From a checkpoint of a small transformer trained on Wikipedia: width 256, LayerNorm before each block.
MLP neurons of a small language model. Each row is named by its layer, matrix (gate and up: input weights; down: output weights) and neuron, and shows model dimensions 64-255. Each number is 128 + 32 x the weight over its row's rms, rounded and kept within 0 to 255. Numbers have three digits each. A neuron's up and down rows have the sign that makes its largest values positive.
After each neuron's rows, "fires before" lists the tokens most often just after its 100 highest values on Wikipedia text that the model never trained on. A number after a token or word is its count.

L13.gate168:172116127102157129125049181152104136130125103092180060122122151109073169068158117089147136108123104158166133124158102139184135150169082120096096198168084107099161110061131124114095124114143189164142152200104106171132052091109140148117142128090145166109148066103094085162177083110122081129167095113191153146074162093151162112113113170136114159147155131102049128088122137125109196121141140110124162087088121156194120079143093122146135093115150108107101131137143116127100173215161138152176255193122157084133086096124137098134097134125126117099123107088169127180083133140131156102
L13.up168:099135103121116085127142166114103122119135122157105088120097164152167150155158131056112145154160138171114033163077115120151184132083103128081161144134130083149140153097140171095114121110168200105156116129152152160115053130102129146177133133084142128108170063122103123201141142180155077143108123122179136120051110143121142157165138152099179122117156102152128099103104131171078193126107145132125134112112161153120125126201101150144104096121118071135144085108164170140087160113125182098044112103058065125082105173182145144147153157167171117130150140136177087172129146156100149049
L13.down168:098070107113136096071092118171115132158162113104249040132125136085108164149127136153172145121132118085124135109138078177164138120156107116126117171162102125122114093083146114128175145065172135167143117142096108179149109085101034146153132158130099139132139109156073094181156116090163094116136151131171156111105096117135149099134080162120111140163157149174095095097139095212124142147153122058095088133116081173091084103156189054154155098083178124088099106154177146125128171166169153099121152127138141140147101139112187185173112154131137152113164124109093144194131142137128093079
fires before: "19" 28, "18" 17, "ight" 7, "20" 6, "." 6

L16.gate614:081200140114118103116141179116173108114063166083146163107091123147127171135160118109131105113139181103120128115107125121075151108170090158145123120141182201100102140158078133121137131150144140145118115154145159182124096127141175127130086159154123106060049160131149135115157200130177177120190162209090072142155144123123168114117166200175094128182171086145057153085128150099175154170084054081116158115112131187119118190122090119095113123126138115083091137163122071165181119179069129154137139138102155079111146091127124110126132117130176088153090123091125134095099145161102135094
L16.up614:098130135124151144149109161077096191157151131134092148124108087126117080164181198131170145128155072119159164151191150107115107089128130158137135174161143136183157076134072149153139085121098114138087155116166092185134168111182110140132140124100080135134176106104163108113092154134148188083199104129159117154156144127140107152133117109096151178140187115110151084093148139138149101184091153096100131082075068166158145027164108136076078126192106135138095101142156142114125105152169128192191120101144098145076130173127162101130129053041125076107122147123104153200188147066144182160
L16.down614:120102076096157184197092086158147053136097126076133150107132177077097099143076084155174089144161119110152138129114133135099153150119064126126074122132109082144103112102171129149154159147152134132117218155135132113131075117059189113065121125107156135156072098136135087117154077152114146131128076134129092133101146093144136070114130161121090139142123114203107160161161135169126165107132175156159110160121160088125092121114080133146137161141225092143112183077123129124128101128102153138143085087150124138176126142102191095132119085141202165112138169177159180159128160120157110111
fires before: "-" 84, "," 6

L17.gate790:088107056121110099122071152062138141145164039141117084131058179155148135131126140104166050180100110153096114119077107156117128158137090129156068124160130126108165133090140120102143162134200135114113136144120085119113078146078080082101103179139167071134100175082144104127177107112129126112162085157172146100176162155140097150098152116137110102209160160156093129163098162098071124091110138100072124161172106174106076136109122110149142141139102153099144111162109141137140151118079166128162116126169106149139130129134149125193101129188070128156076114108140138126149121127126142082
L17.up790:118169074185109190125062132108114158152098105118132134107196153172091087102160110125152153142149118170161113144120135097170164105117113155082099169159166097115189113128146108162095134075178187121099128172110160138103138152097133071141121171093110144138181086098157111111124137135178114095124191138085098159104203115142117135138102172117155130128135112167062101079149156112126140126116090126144155122151098127111099057139108107134114137143103159114132107134047137109171158119104147141110150132063119173202128130062136178145120078140109100089113156129105129148153106121104087127
L17.down790:156079152138167081085102120147128140161104154098216092107127082112118045100148072097102083122135106116138089127116129110139104133118113147148111174097156206132115111139115101139110074124139060146141230119178140069093168121119088191076162112206135197157177124074142146138130122179142134147080209097178153134071145132117178179165130142175152167137120104148066045134154107063111168154159093102133105105128131105085138164101110126141150133143097096101127090101170150119175113113134187131169083133152112077075159113146115096093203137152141131103156128103153082153108119147174090111
fires before: "19" 14, "99" 13, "20" 11, "10" 9, "." 9, "9" 5

L16.gate408:108145098135179154175099141066214129113114162118135107160066152132132154070112110113126151142092183097118121129165150143107086144128052158122098122115070125112147150079157207075099096156086091153148077062151182205152101180150112143091090170138127120119123187076169132103146177170157080120146126118144129183149136100136128143079108134083120152125097106089165184145108130103148105122075087101172126117163146105152121096052118122051101148123169114079119140058101114200104081165146113113162112141149102181124143156152166141125088179171135114132069089141140099145105092119119144096
L16.up408:130186105164105166172211156096201164102135188092091118103164094106108078098091131139135177170148102131085170148111094155142132182103135114145088060139151101090118144098146130126161110129132126111096155083189140149133129118136189126123168210086064184153139133115143133154142118156134091105162130110172117176145151081196052136046095121102163108120117103099153158118107095067160117141134090072169160099071070123108163123137092103153131095150175122102120077161053140149146160102173164115113154143132144117159178132050121106100126112098088058177120121099132114084086108143127107137
L16.down408:191217160093134153132138208123079160204119126112129183196145108109132136112089072124100170112111129112126124130137187123135067125125142171145147156143164138096091139157110148110164138083088113136109125072101136106143176068135170100113177117129140169103151140159152158121111145113082123116143074101132152175149096088157128108093126163155103091125164141162140158125131141178140138177140088088125090154044066133072123126204140097128173111152069122063129176112150143167097134132118120135146095115208125145166145148116102065124097054114166119172112104103131118159097145153111084086
fires before: "=" 24, ":" 21, "-" 12, "C" 5

L16.gate464:132151179162082141111117127193156116094129121122157099135082080175117110162078127093091085097094102131103208050178146100118141165102125136112158111101076159062130148092141148065124169169153152099168104139177097126122121119127144120095108197139115159010124171107167136155142079159076119179118109117175152143128132161083139114168128221103115140159125136110107161110131161145102154103092049094158149174130179100142099135123164149181087087106119174121134128112118089109180127179124144157133142126088113172095166127110095134126134116099067131164121113156103053163107131106121160137
L16.up464:117171143153108120126173148124116142107123157176090098136147159118173166077145133159134130110126140165075177116155133095209099106155105172124099173092126162159145164141101119138086140073144136103129141137171102130132164108119066165121111143079097202155163129081152147109102133091090070093114100104154103116149145135084113157162122133139109118168127071119153125145069184132150092139124076120089153117172096059094104105072127163097071098088124122099095133125081147116195144173102103091118162157107128113097206122065095113128089138111131169160071101137119117154185115111111162228
L16.down464:090143163130136155083127162174095105090128142138117090117095157150130121140127085181181123150077095131167127159104180158102078152109148151156203115098102172088129111145168065082131126138178093099158132120169102123072134171122139147123120119109135154147117050186125093154130079153113165136097128152128148166108158148158067089120158091126114169119077116161096097148184142137178156129143129123181187097163075138105108146153170140109093134117239129127056130108132152160121099141129086030139088180122150142051106092149130186089113100167108167142115207091148117105141116127120149137
fires before: " |" 32, " " 29, " of" 12

L8.gate409:149126089112075096186148155148157179095106126136161162081136185092080043145102087152083131146124121052148147110156127174157097140144130146145107097145060180100207178167154089143152081109172086122105105105146071177159138139105088182155159093081129172066153128100155150131168053172135108175154088112108152090122080168139071078123104097135154116130105110128130137096132124155088154115103084083095155076140180078122118114087127108131081140122165144126106130144153141144112068131117186129132129149120126114116121124145059129104130098094087118203120118116101140132178168162133057098
L8.up409:129145060114070130178094129166140162045111147152103106110077113118154155141156129161130139123087124151141148105167110110140118048150128182137154132123128173157111146163083117127088145085067077092167188108175117137099128149097156121143139131139099098105081177140102083150085090120173172113107156140112075113167175141097102126109234127120088108116165121100147124119048097135154183178106053090107100118142092130169137067107131087149076138160100076105130136114136098201134128121107139148146121124183184101115137106098116168160119119178139144160126123157099121124204106150097106155
L8.down409:158112064134198160114145169134138178156134080122103153145177160138087087108132095198070095157181115092081154132110189113158141119125115150122077128141134175165216161164092105094172101128156098097121182119115047154095129152172098124178071191158152189105110126120113151157137115152119113149140163112122159128140101120142131156112122141143070085107142160134109156095077087111077166148093123134126141099117176100121080100087152136108062109103094186124047084199141095135158091109110138124121180151146152132122150090112082206098153136144112123142064138090124103133145179135108095128
fires before: " " 35, " the" 15

L16.gate57:149109153063106108123087187120142096119157104067178138119107175094140159152186085128136153105087142140164111144145118110126122119127109180135114115195178162136124106084114185051064081052141172131101090177132135129141111095122218080095158106082123116103124165156133188132130122105150172119091087140165185123137116201104128102095170105129127114148130136080091133083173114146129174147155117085075138091070079160112121110079153113167132097140098152094177186146096134156109170162141134136115165123143084132094113131114094119167127186140112082140104130097124110136172093144135177127
L16.up57:188151147071126150146110136151116095040136124145153139089145171145128164207146159148116145143120074088158123113100115108130167136100174112085146170135105106147101112139146153133109087102114155085168175118123150135144075067114136149139064151130087134173180055123078156165098113098160151169168150139109146138161067157191154110093120151136179161091159141153126119159127117087070155167115108096109132182117110120075107149159137120139082149123169088072104136084129136126128148133115113142139116134117109179098136127127156144154078123129150164138209123091164142167129076128056167074
L16.down57:123106089109122134150070140171136144199146179152162114092171155104119164093116065108103126139059065160157107158088122134114131101146174120116126110070099163155102109127083139087092118104152136182106112128081165079149156142152126107105130133125131191106126098169182155091160100140117124132143133107128168140140119144182108120174152106063130125120177169149136112158139138114076130149157137136112198146148101117125139150108165143180150082119045132138071130149137040183150121125140107099172161092117136164112102135143050161186098147134126111158120139154074183118123101173195155070
fires before: "7" 17, "19" 13, "6" 11, "18" 8, "8" 7, "20" 4

L13.gate854:084160076150138193151104167107120168081125081075168140142099156145165112161110086153157114152127105120163158104100123193150115132117060108123129106106154151164052061153123128069124096183142165149133109117130117052148079155136160066143160069059112115115125139150120161125091132166168157140142168139097149130161164178193082132081109137147080078169142130131126155090160132137083130085092090133172193110163164116178169155069104113134054111142123108086093142129129143159117120106139112116095127135118121183135160105151095178137120197135107085128107134095129111102130120174120200109
L13.up854:122104137178161115152155149172141138160133151103163104161158073170161096154097178124087098151101162065148173131089141117142084161128078101094159114160117090121139162114121184159197157115135073133095144152090129114148138128116107107135131104141099140097103171143147147066121101182179140165181166131123167120173144165154075104100084154089183150109163045167107137115154192102121162146087124089122134133059139116128152108150150100075084084115118124166141098155150142157107157135130121124139137182141086167101183146126068126092188094082138081188137135122065066105138161176128161137
L13.down854:113152014120134106113161093162077170200077159074129123086136107152100109122147087110190117176177131099090149108150122204108129134033084143139147137173118050146110099174093107160140106188180130086102129086110130124151143096114196097125180142133210127131142083122143157079111143083128136075155090122085111134117110137106165111157124138131084130159190129146147107096130162185102146194129126133114106144098153129137097104094133157122169129135190097131135161090156120109103130105162186137117127099184117102107176147087127111144102104119145082166118077176111118178105077158136083116
fires before: "-" 97

L18.gate736:121148138101111082107117164098128156163147132093125117109113156135140169191110092129127082179131131080189160128160083125126105150164126162208133165124166148141130111069148095100108080105116147150092118176140110122168105144079082122122110107142124169121167119124123193150064122189138125174195138105104206115123107094095087172159153126175130089102124155156129138154049128092113156079171118127087110057112136125115211136064145098144176151133113144113081144115128133193101158131170168116166099048163136111089118146129152125106125149129165104066136146135091132150132092098111154100
L18.up736:107152092100142097130152101179147140102067116132120178063100182136136146123121122145156133149125092099162150138171192127112084092084102133167142158160149136177128136083185103140149098130128187097171170014118089108089132083157145143094138149136153113134190140154127169185092077127097125075095154118062112096142099180118113131139136136183168094168156099088086155142133185142128149129126081117147073133136082124075129173075120074085100111200111122124137119117065091166138129136130127091152093084125107122206126131124183109119090129134088100135136144130179081193138101149148165092
L18.down736:093077069136138166128105099146143101185207128106133157172141136129130136083142089124132139097155109138111071139188143116133117150064123170115122183141103104115123143159146079123139076127137177113106156099124162134155143166184119079105131186163237136121158139100157140183108182179111125110066154089136151100132148146088126064109134130131144074133109128127119160097120121091092125126145138113109164113119144112102162032085157139193118149180138127150111104127136087092129149118120166078149104158129106100113150175089163174073069091161110105059088143089049084131139168112179111201
fires before: " the" 16, " in" 13, " at" 12, " by" 9, " " 5, " on" 5

L8.gate137:123114052090101141168104196121172151105126113151144109130098164083197084122119081120071132137218116103114069088102152181108166141181093176148121156150094201035164166167166139079117153202137133155111141094129102136086148132132098068109164147106095135141156100114073190162149098139136187128128075085144165151128098129133119090158125161130054105102148141132178067144102095149125133171120105163134129097080114057155125208094107128094096182107145147126112140081160092136146107133102125117125161126097082166181134105131082103131202082120123155149143107110141122158148106146126162089
L8.up137:172109168122168133092127119158172142153217224093160086159083145097140088130186067140129135125124125170086097110101065130119133147120139100122110101180156120131109144106154076155114132141084145098119138125141110104102109125115172155088111157148105116134138036106193120130154115107213123059087127120160114151109157165144100184141093067151117135175193139082101151156066128135132123168111110140095091142134140121030140148103084136164115189172178099048153126193106112108132148184127073092116156074145117111172118151120098127132171141180138093141102143126135126091149090065116158180
L8.down137:094147073117105186171083140137147167125155077101168114129197121116105153157099072140143171075179115146146096140095155149148127148181197154158141178110062135062132153166198121132152141105153107116179147088110120081071145144141205149133092163092070125175105099110157142120136113090175153082157127100157187128116076157148153124195139190172136090121115058157079081079187145139136131121059115149110096088143118067137165104112054090108124129110143113140091121098173096125112135093072110174126168144088137125172155100096086095076136160112110118149153089139145115121132187089107113104
fires before: " " 43, "ating" 4, "r" 4